config.yaml
d_model: 192
n_head: 6
d_mlp: 512
vocab_size: 8192
rope_base: 1500.0
tie_embeddings: true
parallel_block: false
init_mimetic: 0.7
optimizer: "muon_variant"
warmup_steps: 200
schedule: "wsd"
final_lr_fraction: 0.1
batch_tokens: 65536
steps: 4676
dataset: "wikipedia_en"
MLP neurons of a small language model. Each row is named by its layer, matrix (gate and up: input weights) and neuron, and shows model dimensions 64-127. Each number is 50 + 15 x the weight over its row's rms, rounded and kept within 0 to 99. A neuron's up and down rows have the sign that makes its largest values positive.
After each neuron's rows, "fires after" lists the tokens most often just before its 100 highest values on Wikipedia text that the model never trained on; "fires in" lists the words (lower case) most often at its 100 highest values on Wikipedia text that the model never trained on.

L3.gate16:30 15 46 29 54 65 70 69 36 65 44 53 43 53 74 52 75 50 48 33 21 80 53 36 44 57 62 36 60 64 44 56 68 34 44 72 33 43 34 34 64 45 71 44 38 39 18 57 57 59 37 73 47 48 29 45 67 52 61 19 48 41 60 72
L3.up16:23 50 39 29 32 47 54 70 08 36 33 38 85 57 55 69 67 38 36 28 29 69 68 57 44 65 67 44 58 50 49 42 48 55 64 48 36 29 37 50 40 45 79 47 68 51 00 35 66 51 46 68 61 51 11 56 64 41 48 22 43 60 28 43
fires after: ",", " the", " is", ".", " or", " |"
fires in: "more", "most", "known", "responsible", "best"

L10.gate400:41 45 57 70 67 66 51 77 45 60 49 62 31 66 28 58 59 76 61 50 55 46 34 26 32 69 35 29 51 41 39 61 55 51 46 38 32 58 61 58 56 56 81 34 42 70 50 59 75 53 38 55 58 43 54 78 39 37 44 50 60 61 41 48
L10.up400:65 82 47 51 67 47 49 31 31 54 49 65 66 75 47 72 38 52 21 51 61 76 59 30 21 73 45 44 44 37 43 47 69 50 54 70 57 60 65 63 39 54 54 61 46 41 84 53 37 43 37 41 44 44 60 61 60 72 46 52 57 42 75 88
fires after: " in", "In", " to", " In", " 1"
fires in: "may", "june", "july", "january", "april", "december"

L6.gate479:48 63 45 63 35 41 42 49 49 26 68 77 29 43 72 61 53 39 36 44 61 54 28 58 48 78 32 36 62 63 48 43 67 43 55 57 47 34 75 33 46 22 42 59 37 39 38 60 64 40 33 60 71 77 28 45 67 33 75 66 20 42 12 45
L6.up479:78 13 51 58 44 75 41 79 49 64 40 26 52 66 67 69 78 58 43 63 61 45 57 59 46 35 53 57 45 69 70 88 27 71 43 24 35 51 69 49 42 53 67 58 44 21 54 49 45 56 33 48 61 40 29 83 62 71 59 66 46 30 21 51
fires after: " |"
fires in: "4", "5", "3"

L5.gate78:66 46 33 63 74 64 59 75 67 11 58 63 32 38 68 71 20 61 65 66 67 79 26 70 40 61 55 37 60 70 46 53 40 38 26 55 73 76 29 32 47 33 58 36 51 49 36 46 61 46 53 48 76 46 24 36 48 42 36 60 44 44 33 58
L5.up78:47 37 53 57 49 61 66 70 46 46 36 46 42 28 72 54 60 47 46 65 52 82 29 43 36 46 30 42 50 55 51 38 51 87 47 53 61 59 36 63 46 48 36 33 49 54 40 34 30 68 53 45 40 30 25 80 48 37 22 86 61 69 36 53
fires after: ".", " +", " −"
fires in: "5", "2", "3", "6", "7", "4"

L6.gate115:53 64 49 37 48 06 83 49 42 71 56 75 61 17 33 53 34 53 41 36 56 38 33 44 36 59 45 46 88 46 41 32 64 63 62 54 32 21 48 66 55 61 70 61 73 58 57 44 50 30 70 43 70 73 47 53 51 50 30 46 38 34 44 51
L6.up115:53 48 56 33 47 49 67 28 49 56 46 74 60 28 23 49 26 62 55 47 65 25 33 40 66 59 65 48 80 27 48 29 55 25 57 36 71 72 20 45 72 54 40 74 42 39 37 47 70 62 49 43 45 72 83 38 67 57 50 58 27 33 37 56
fires after: ".", "-", "Species"
fires in: "0", "4", "1", "2", "7"

L2.gate125:41 57 58 48 72 43 71 43 53 17 69 60 50 42 44 25 44 52 44 28 44 54 55 19 42 69 40 39 82 79 56 55 57 61 42 68 43 74 22 67 62 51 52 14 43 50 66 86 70 64 61 59 59 38 60 57 52 60 26 43 45 41 73 51
L2.up125:51 72 77 50 62 00 56 68 42 55 18 51 55 31 50 16 69 67 27 49 62 33 39 41 64 63 37 41 73 50 56 43 65 51 56 82 37 53 48 40 40 43 44 27 34 42 34 52 30 53 37 62 49 56 72 44 63 32 28 60 55 61 61 53
fires after: " in", "In", " on", " 1", " In", " to"
fires in: "january", "december", "july", "june", "march", "november"

L6.gate490:67 58 44 37 56 78 52 36 50 54 63 52 51 45 81 59 74 45 55 74 41 50 76 53 51 72 93 27 81 70 57 65 51 46 33 50 52 18 63 61 51 46 42 36 45 62 66 30 53 31 59 39 64 61 24 47 56 40 63 42 21 64 43 61
L6.up490:64 44 32 52 33 63 60 69 56 47 65 55 49 55 42 29 40 28 56 58 48 19 68 38 47 34 63 29 00 78 62 56 44 58 55 34 44 55 42 26 73 52 60 41 55 66 83 46 48 29 34 35 61 52 11 64 42 19 75 52 47 38 47 46
fires after: " |", "|", ";", "re", ",", " ("
fires in: "1", "matos", "tv", "stylidium", "f"

L5.gate156:81 61 52 54 62 52 45 43 48 31 66 60 44 30 56 61 56 62 61 38 65 46 31 40 38 53 61 51 54 41 57 50 45 21 16 33 32 82 67 39 65 65 58 37 32 27 64 20 61 33 46 65 55 33 49 25 45 56 63 58 41 13 54 68
L5.up156:46 58 44 36 49 49 59 55 26 57 44 80 40 62 24 41 50 23 18 51 54 49 55 35 28 43 77 50 77 38 47 89 24 46 56 44 32 42 67 40 53 31 41 57 38 24 74 47 71 65 43 68 82 33 43 69 44 41 70 67 64 64 69 52
fires after: " in", "In", " In", " to"
fires in: "january", "april", "december", "november", "october", "may"

L10.gate289:54 53 45 65 29 41 79 26 66 43 44 28 16 51 46 63 64 69 44 48 43 36 35 57 33 52 32 23 44 99 62 51 44 68 72 55 47 96 39 55 61 41 57 78 57 63 40 53 57 40 51 53 49 79 39 58 62 24 44 37 46 57 47 47
L10.up289:49 40 27 26 39 44 44 74 51 67 63 48 27 37 39 63 70 30 42 58 60 99 63 44 64 43 56 41 66 71 19 43 57 59 70 44 56 48 50 59 43 61 35 37 70 46 25 53 44 72 67 65 56 39 65 55 69 69 40 43 43 75 54 30
fires after: " |", ".", ";", ","
fires in: "0", "4", "8", "7", "1", "9"

L2.gate293:40 62 49 15 45 55 54 73 69 23 42 56 49 32 44 77 63 15 36 44 41 60 39 50 53 48 61 52 58 32 56 75 64 58 53 53 38 56 47 36 70 29 44 62 60 46 39 39 76 52 59 52 62 46 41 67 65 63 59 49 36 49 62 57
L2.up293:65 60 62 09 27 48 72 72 65 57 27 35 51 45 33 63 65 47 09 56 58 78 37 69 51 59 42 54 50 35 56 67 52 62 55 58 38 45 55 46 58 40 56 56 51 35 57 51 91 58 50 51 60 53 34 89 40 43 54 37 44 61 53 31
fires after: ";", " |"
fires in: "0"

L7.gate245:48 54 31 60 75 32 84 74 52 51 40 29 45 34 47 34 65 36 27 36 58 62 28 38 50 60 40 30 47 51 24 46 58 62 58 27 45 38 30 53 31 35 47 39 85 68 45 31 37 71 83 62 37 71 68 61 36 61 51 35 46 45 60 57
L7.up245:29 50 42 26 37 51 61 47 59 46 57 37 36 66 35 41 55 36 54 54 86 77 59 54 58 25 32 64 60 55 34 48 36 62 35 56 40 63 38 43 65 75 30 44 63 46 49 53 63 47 31 59 68 44 53 29 37 51 73 39 80 23 51 64
fires after: " |", "–", "-", " -", " in"
fires in: "0", "gb", "2", "g"

L4.gate82:57 53 28 26 62 52 60 25 22 15 29 58 56 50 16 33 51 57 64 57 29 55 27 67 33 57 52 53 50 53 28 67 48 36 30 50 62 36 57 60 58 50 65 71 41 66 56 52 79 56 79 30 55 44 49 29 51 44 63 50 39 49 46 46
L4.up82:60 37 69 50 40 54 91 67 67 79 27 58 36 16 55 53 53 62 41 33 56 61 52 34 56 66 40 43 30 50 61 62 31 70 57 55 55 60 80 49 61 70 38 40 61 59 33 62 44 25 58 53 24 41 39 62 57 69 69 62 57 67 48 60
fires after: " the", " his", " their", " call", " 0"
fires in: "first", "home", "debut"

L4.gate27:82 54 71 48 10 56 70 33 63 46 61 68 49 63 63 63 35 43 22 68 62 37 29 33 61 61 52 31 44 37 58 33 33 29 43 48 64 56 67 31 21 46 63 54 64 64 47 68 75 42 72 59 32 37 75 39 76 47 69 42 55 52 56 71
L4.up27:56 54 34 37 67 48 55 58 84 55 50 55 42 56 31 23 45 31 41 50 44 39 38 36 47 72 41 43 18 29 52 74 57 67 36 45 54 39 38 44 55 64 51 45 59 37 68 48 79 52 66 54 28 63 45 65 34 56 33 49 48 46 41 48
fires after: " |", ";", ","
fires in: "0"

L2.gate317:57 48 50 63 45 64 30 45 46 63 32 53 14 51 17 41 20 45 46 48 79 55 39 63 55 39 49 59 33 78 53 35 47 36 34 47 59 48 74 71 12 58 53 32 41 61 40 47 40 48 38 48 51 51 32 67 84 33 34 36 52 43 60 46
L2.up317:46 72 60 58 69 62 47 50 34 45 67 59 46 52 10 41 48 26 70 32 55 68 63 45 79 60 58 27 40 67 70 33 21 57 26 70 21 43 43 29 21 49 52 46 27 83 55 49 15 38 35 62 64 39 55 43 36 56 34 53 54 40 52 31
fires after: ".", "\n\n", " un", "\n", " to"
fires in: "when", "after", "during", "since", "make", "from"

L3.gate366:43 49 32 59 67 59 22 58 47 57 52 52 21 60 28 20 77 57 44 46 77 50 46 45 37 38 60 55 48 69 56 44 44 31 42 39 52 72 59 11 74 32 32 35 27 56 42 35 46 35 43 65 65 47 54 26 52 77 32 37 35 62 47 34
L3.up366:41 74 17 61 58 46 02 52 37 60 53 15 52 73 44 63 56 46 67 40 54 30 31 39 69 61 45 31 71 65 40 53 47 30 64 44 49 50 62 34 46 59 52 65 59 44 45 60 53 14 24 13 48 30 55 49 45 67 43 20 51 61 32 66
fires after: " to", ",", " would", " they", " which", "."
fires in: "have", "with", "had", "take", "having"

L3.gate360:57 32 40 55 70 49 56 52 16 58 58 49 27 63 71 37 28 59 38 12 31 49 38 60 37 36 33 38 36 62 30 25 47 66 57 44 50 58 52 68 53 71 46 42 34 55 35 44 38 54 33 77 49 47 31 76 49 45 42 46 05 76 54 50
L3.up360:72 77 44 48 20 46 61 67 51 63 39 47 42 24 39 33 61 67 52 47 53 59 44 39 53 64 62 67 64 34 55 36 24 49 78 35 67 48 56 66 29 53 77 46 72 79 30 84 56 43 50 26 40 65 46 51 69 62 45 74 54 33 30 37
fires after: "|", " |", "\n", " 0"
fires in: "9", "8", "4", "5", "7", "10"

L3.gate472:58 60 53 35 44 36 47 27 53 57 37 59 72 60 63 40 43 41 20 39 67 42 67 61 87 24 53 64 61 68 60 37 50 42 65 22 53 61 51 59 53 36 35 56 36 48 53 46 64 67 35 38 89 44 47 45 64 54 31 53 49 29 34 51
L3.up472:47 38 52 72 43 37 55 49 51 52 58 36 52 59 47 56 42 60 33 37 79 68 36 75 59 58 53 66 60 72 20 57 34 46 55 60 57 44 25 64 47 45 47 46 93 57 67 58 38 63 37 48 67 47 59 56 27 62 50 49 19 57 39 54
fires after: ",", "."
fires in: "but", "however"

L3.gate396:54 67 31 48 55 29 74 49 39 45 48 84 68 67 61 44 73 70 56 38 49 67 50 52 33 55 57 57 41 59 42 62 46 56 66 49 53 48 88 63 69 32 61 50 50 64 43 54 54 39 36 45 29 25 89 52 48 42 43 29 27 69 42 54
L3.up396:44 50 26 16 25 41 44 43 43 77 53 62 55 47 57 60 75 58 45 48 51 74 32 37 45 51 61 36 62 50 30 58 44 58 44 52 59 70 82 43 74 57 60 43 70 62 48 26 71 46 31 30 40 28 62 59 65 67 49 48 35 57 51 65
fires after: " on", " in", "On", " |", "|", "In"
fires in: "december", "april", "november", "july"

L2.gate288:59 50 46 50 68 34 40 47 52 40 38 65 55 32 33 56 31 58 61 87 48 47 67 34 64 62 49 44 46 70 28 46 44 76 54 75 62 73 51 11 52 72 31 63 54 70 57 43 40 43 73 59 50 47 72 72 57 56 22 51 34 36 35 56
L2.up288:67 70 63 39 40 58 44 52 57 56 49 53 30 46 72 72 30 49 48 42 70 57 44 85 58 73 39 57 29 64 61 28 58 69 61 41 45 49 76 52 28 29 44 19 65 64 46 38 26 63 59 56 44 35 52 49 50 48 46 73 69 70 56 60
fires after: " \"", "\n\n", "\n", ".", " of"
fires in: "the"

L3.gate42:63 58 53 38 74 68 10 58 54 39 30 64 16 37 45 73 19 45 54 62 45 43 57 51 45 70 46 83 52 73 32 59 57 40 43 50 38 68 51 50 53 30 30 67 55 39 67 45 49 32 42 32 69 41 58 65 33 75 50 47 50 40 54 44
L3.up42:60 49 60 41 74 48 31 30 44 43 17 52 55 41 48 53 18 50 30 53 42 44 56 39 40 61 64 56 42 50 36 47 23 47 52 06 28 63 48 36 78 30 49 36 29 39 56 45 53 33 42 43 59 47 69 70 49 73 47 45 69 24 47 91
fires after: " in", " of"
fires in: "the", "his"

L2.gate51:65 77 56 57 60 53 49 62 56 23 83 64 54 51 55 60 58 30 36 69 31 72 42 50 37 54 28 54 42 39 61 40 91 72 52 65 52 46 81 39 42 53 50 65 51 49 65 57 51 79 47 41 41 58 59 33 52 63 38 22 49 49 62 44
L2.up51:66 53 61 59 44 10 46 34 38 55 68 30 32 44 67 45 34 49 58 54 52 64 42 23 62 43 41 73 52 62 50 34 49 46 57 51 35 70 39 50 58 48 61 59 44 62 50 50 35 64 65 61 59 53 33 79 58 51 38 66 51 57 53 84
fires after: ".", " under", " of", "-", " through", "\n\n"
fires in: "the"

L8.gate325:59 73 44 60 66 45 22 51 35 89 62 45 47 43 71 66 65 64 32 28 66 60 65 40 49 50 37 37 50 45 53 79 24 32 59 57 43 51 41 88 33 42 62 58 66 72 46 62 42 40 74 64 72 80 46 55 63 45 56 44 65 75 29 33
L8.up325:39 56 47 48 61 46 57 69 60 38 59 45 56 70 66 71 47 46 32 51 39 32 39 36 57 49 30 29 35 41 49 79 52 58 60 34 52 29 60 43 39 50 33 54 27 45 32 90 63 61 41 47 64 40 55 46 46 32 86 80 77 61 28 59
fires after: " |", ";", "-", "|", " \""
fires in: "no", "yes", "noddy"

L8.gate434:58 41 69 35 48 63 99 67 81 61 60 66 17 60 61 58 37 73 51 55 60 76 46 59 52 63 45 39 61 48 68 53 66 48 13 60 66 18 29 74 54 27 64 35 64 33 42 72 57 44 74 57 51 52 40 40 34 52 50 41 67 60 19 48
L8.up434:95 53 17 61 71 42 34 61 61 49 31 49 35 47 60 34 43 39 43 51 40 53 72 18 39 54 42 53 33 67 73 31 37 62 46 36 46 49 75 46 59 37 58 39 58 56 37 55 62 67 51 42 49 77 34 43 47 45 36 86 53 48 59 45
fires after: " |", " (", "|", ".", ";", " −"
fires in: "2", "4", "3", "5", "1", "0"

L3.gate81:40 34 68 45 48 45 55 25 42 47 44 44 41 31 36 37 15 50 41 49 55 68 25 53 34 36 27 55 29 77 79 28 41 43 47 42 38 34 68 57 71 45 62 32 49 66 37 46 64 34 48 36 55 79 52 36 59 40 58 58 35 64 75 47
L3.up81:52 60 38 74 47 59 16 37 20 11 54 34 51 43 37 46 41 66 71 54 46 44 69 28 73 59 47 56 16 47 45 44 46 47 55 62 32 41 51 68 35 60 77 64 22 83 40 61 48 39 39 44 47 61 46 40 54 80 60 44 54 37 45 68
fires after: ",", ".", " served", "\n\n", " released"
fires in: "as"

L5.gate33:56 41 72 25 54 53 45 21 52 54 52 44 64 66 63 67 61 44 37 50 43 63 50 38 16 48 58 46 32 68 73 57 33 53 68 45 46 33 79 40 31 51 46 38 54 65 45 39 58 16 51 51 60 47 23 25 02 44 69 35 45 23 28 56
L5.up33:35 50 61 46 35 46 38 38 43 39 60 52 11 83 56 51 32 88 38 32 63 49 63 60 53 44 33 62 47 44 51 63 58 54 39 39 50 48 54 68 13 45 56 55 45 58 27 30 50 36 85 76 65 45 40 64 09 63 47 53 48 42 34 48
fires after: " the", " The", "The", "s"
fires in: "most", "first", "only", "final", "largest", "last"

L2.gate399:74 74 38 52 12 42 61 64 47 51 21 71 77 38 32 32 50 60 55 47 39 36 44 68 48 36 42 72 51 56 76 47 61 65 67 40 51 28 49 80 67 46 32 75 32 39 41 56 63 43 19 57 53 60 29 65 44 73 31 48 42 57 72 40
L2.up399:49 61 33 54 36 37 53 73 45 51 63 40 78 64 62 59 54 37 64 56 48 39 30 55 17 58 39 79 61 16 51 61 54 42 83 59 42 48 63 59 51 42 60 52 57 42 60 55 55 02 40 60 64 44 26 73 24 66 41 73 52 40 58 25
fires after: ".", ","
fires in: "it"

L3.gate302:50 56 58 57 43 50 54 70 60 58 74 83 50 41 46 58 57 36 51 73 42 87 56 75 18 39 49 60 80 43 71 46 46 54 51 51 38 60 60 50 73 50 41 48 42 31 60 87 41 69 84 42 62 55 39 44 62 49 13 32 51 50 27 69
L3.up302:63 59 61 33 55 41 34 31 57 31 33 51 40 68 74 70 40 48 37 49 52 43 35 45 34 48 15 54 57 44 73 76 72 51 42 35 73 61 26 69 61 54 55 39 54 37 62 32 31 62 41 27 23 35 39 55 45 54 34 58 35 50 61 69
fires after: "–", ".", " (", "{", " +", "-"
fires in: "0", "1", "2"

L2.gate442:56 66 42 26 72 38 59 77 39 30 46 58 21 42 53 67 16 43 47 43 49 51 51 38 14 43 56 30 53 57 58 56 54 36 45 75 38 66 41 31 73 47 45 28 53 45 40 40 43 64 44 51 28 38 60 54 84 43 51 06 55 69 48 64
L2.up442:41 65 65 34 54 55 78 67 60 38 36 57 43 41 24 45 49 22 40 52 39 64 25 51 45 66 46 19 65 42 63 54 56 60 35 71 56 48 52 35 81 67 86 44 56 35 46 33 61 71 54 40 27 55 54 72 37 83 34 54 38 40 31 23
fires after: " |", ";"
fires in: "0"

L4.gate282:55 14 39 63 32 50 65 67 47 73 43 65 64 63 69 52 36 52 45 68 57 38 33 11 40 29 40 30 50 58 61 55 52 65 48 74 34 51 82 45 66 44 37 39 24 40 61 45 46 56 44 26 40 69 42 48 30 68 61 54 51 66 35 27
L4.up282:39 40 42 70 20 55 35 29 50 74 48 38 48 47 43 46 90 52 54 65 42 51 71 64 24 35 68 58 28 61 95 49 32 57 37 36 21 56 66 42 45 30 52 54 78 32 40 33 60 38 60 56 30 67 24 49 41 45 58 48 68 55 74 47
fires after: " the", " The", " a", "°", "The", " his"
fires in: "second", "first", "third", "latter", "median", "another"

L3.gate96:49 59 44 24 56 47 57 43 69 70 32 67 53 42 60 36 38 82 66 39 50 20 46 59 49 36 31 61 49 31 62 70 73 43 52 42 79 75 55 43 52 59 72 69 35 41 28 57 60 35 50 78 62 69 30 59 39 77 40 52 86 50 40 48
L3.up96:70 52 25 51 37 75 40 32 57 40 26 69 44 49 55 56 63 61 28 60 36 56 46 34 41 31 42 52 32 52 93 37 64 36 40 23 42 41 33 69 60 42 51 18 51 41 40 43 35 47 63 77 79 44 65 53 48 47 61 49 55 54 42 28
fires after: ".", "-", " number", "|", "ver"
fires in: "no", "of", "4", "several", "1"

L5.gate136:44 46 56 39 97 50 66 37 54 21 36 27 37 32 68 69 62 49 53 59 29 42 85 41 39 78 38 68 65 58 58 37 35 55 45 66 32 50 49 65 64 46 39 57 66 50 33 40 43 23 48 46 75 62 52 28 45 43 29 46 29 66 45 47
L5.up136:53 57 38 64 57 48 53 52 50 43 52 39 68 72 36 41 53 48 34 74 50 95 67 52 42 79 71 38 33 45 96 45 46 37 49 51 62 56 54 25 70 45 50 36 64 46 44 40 37 72 57 49 20 54 32 82 65 53 60 52 50 30 59 76
fires after: " |", " in", " (", "{", ";"
fires in: "1", "north", "2"

L3.gate408:51 23 41 69 60 34 56 55 46 70 32 62 06 71 58 53 63 71 74 34 13 61 57 25 70 49 46 58 48 26 37 50 70 40 63 40 35 73 46 78 59 64 52 56 54 53 26 31 50 47 47 62 30 71 48 54 35 44 76 65 50 74 49 26
L3.up408:75 46 46 55 48 44 68 47 52 50 51 40 49 73 74 49 50 50 58 64 43 46 40 60 17 72 41 77 24 61 60 47 49 73 71 60 58 66 60 57 35 57 51 65 48 63 54 78 39 58 41 74 57 55 47 72 40 61 73 74 30 70 33 33
fires after: "|", " October"
fires in: "8", "2", "4", "9", "3", "7"

L4.gate279:77 53 49 49 30 62 30 51 33 49 54 39 60 44 63 43 44 21 72 35 61 53 50 48 36 45 35 58 69 42 63 29 66 72 50 58 39 34 45 57 32 61 66 51 35 62 53 39 47 38 75 70 77 87 45 74 65 51 45 51 19 62 51 37
L4.up279:54 70 68 73 17 59 31 57 43 39 57 46 44 51 39 52 49 63 60 41 43 61 72 61 24 73 71 51 26 66 56 54 81 59 54 71 68 48 40 44 61 36 61 52 36 73 63 37 09 38 44 72 50 69 74 54 46 50 79 53 57 58 51 52
fires after: ".", "\n\n", "\n", " years"
fires in: "after", "when", "during", "before", "under"

L4.gate262:45 71 57 34 46 62 31 50 46 42 29 38 22 61 89 84 37 54 37 57 60 31 42 13 32 45 69 58 30 53 48 29 35 40 45 31 78 46 57 40 35 54 54 40 53 44 34 47 45 45 37 32 45 68 64 21 58 54 37 53 10 47 44 75
L4.up262:51 02 39 47 55 60 45 64 74 46 43 37 28 63 22 72 54 37 82 51 57 66 79 45 39 67 38 69 60 50 25 42 51 50 45 55 40 31 57 45 62 60 34 46 73 40 61 37 59 52 68 43 63 64 73 48 50 50 66 72 68 56 80 51
fires after: " in", " of", " from", " through", " Gr", " across"
fires in: "the", "grumman"

L4.gate361:61 73 55 36 69 39 86 53 43 43 64 37 45 39 44 54 58 72 64 73 44 56 66 47 60 62 06 79 45 55 79 58 25 65 62 31 53 43 77 35 39 52 56 58 56 62 84 77 59 29 43 62 36 50 33 53 47 47 72 60 38 44 30 58
L4.up361:54 17 59 32 49 64 51 79 49 43 49 57 64 73 37 58 33 42 54 55 16 41 53 54 52 58 46 48 58 13 68 47 59 43 68 50 58 41 66 42 59 57 64 39 56 23 74 62 62 61 57 62 61 58 54 59 43 82 49 29 42 70 62 50
fires after: ",", ".", " the", " |"
fires in: "united", "also"

L7.gate401:51 38 68 37 55 81 76 67 54 42 58 48 51 83 55 50 21 53 14 34 56 62 46 08 74 40 30 39 58 57 76 38 61 33 38 49 28 33 61 53 66 64 75 47 57 48 32 53 66 41 45 53 70 60 36 66 42 52 33 69 57 53 27 58
L7.up401:58 13 55 58 41 92 55 65 59 52 43 43 49 55 33 45 57 40 73 39 43 55 42 53 92 54 19 46 45 73 28 42 39 20 64 44 37 67 37 20 37 56 31 59 39 48 24 42 62 68 40 50 65 56 45 41 62 67 41 46 46 41 53 51
fires after: " of", " by", " from"
fires in: "the", "a"

L2.gate478:22 28 44 45 48 50 55 64 57 36 52 66 25 51 33 74 44 71 63 30 43 72 20 69 19 51 38 50 48 76 30 52 72 38 39 68 36 64 51 57 33 61 61 54 79 73 32 42 71 59 80 73 51 38 42 39 76 47 49 20 28 73 51 55
L2.up478:71 38 20 40 51 77 42 42 56 53 57 58 40 28 31 48 71 33 66 39 73 51 39 59 49 53 41 73 72 84 53 37 50 68 43 24 62 59 49 47 59 54 47 75 60 29 69 57 37 29 40 73 45 69 61 36 52 74 34 59 53 55 48 14
fires after: ".", "\n\n", ",", "\n", " is"
fires in: "after", "they", "since", "although", "while", "still"

L4.gate18:31 39 47 56 77 55 65 36 42 57 30 43 51 64 59 77 44 66 75 63 48 42 43 45 72 42 57 53 60 50 46 50 91 30 61 24 44 31 36 35 46 59 76 38 50 35 66 32 30 39 64 62 48 46 51 81 70 57 14 29 38 34 38 50
L4.up18:63 65 49 61 46 48 74 62 56 54 66 60 49 31 51 23 75 44 36 53 75 49 50 47 33 75 28 79 50 73 40 46 63 54 63 75 68 62 47 67 66 39 41 56 44 61 48 57 60 23 55 64 49 66 56 56 44 68 45 51 36 46 37 48
fires after: "."
fires in: "7", "5", "3", "2", "8", "9"

L8.gate178:69 53 52 46 35 36 83 31 41 45 46 43 49 20 32 61 46 43 61 34 62 36 50 39 14 45 66 43 52 46 33 54 29 43 50 50 53 40 38 34 77 56 55 49 51 34 28 48 50 49 64 70 35 38 29 60 20 67 55 56 61 58 30 52
L8.up178:53 67 31 41 55 64 44 52 63 28 40 53 70 40 37 55 39 29 63 69 44 39 52 64 42 67 38 57 48 66 69 86 51 59 75 50 66 43 43 39 48 72 20 22 48 67 44 52 69 51 68 41 52 53 63 25 23 39 42 43 47 49 33 68
fires after: ".", ",", " |", " that", " but"
fires in: "this", "australia", "michigan", "thompson", "gray"

L3.gate271:32 43 34 49 43 21 55 71 68 73 49 59 67 76 42 52 47 46 53 36 74 66 45 72 64 59 48 39 46 57 58 52 36 47 66 36 56 40 47 83 94 63 88 52 51 35 47 53 60 39 65 90 55 62 36 44 25 59 59 42 63 53 47 45
L3.up271:45 30 86 57 56 30 41 14 56 50 74 17 73 45 82 50 58 64 41 34 58 57 33 44 44 45 52 52 35 55 71 77 46 54 49 47 34 36 40 48 73 63 50 25 55 72 32 44 23 30 67 50 33 26 30 43 43 77 39 43 38 51 40 62
fires after: " the", " The", "s", " his", " their"
fires in: "first", "last", "final", "next", "primary", "9th"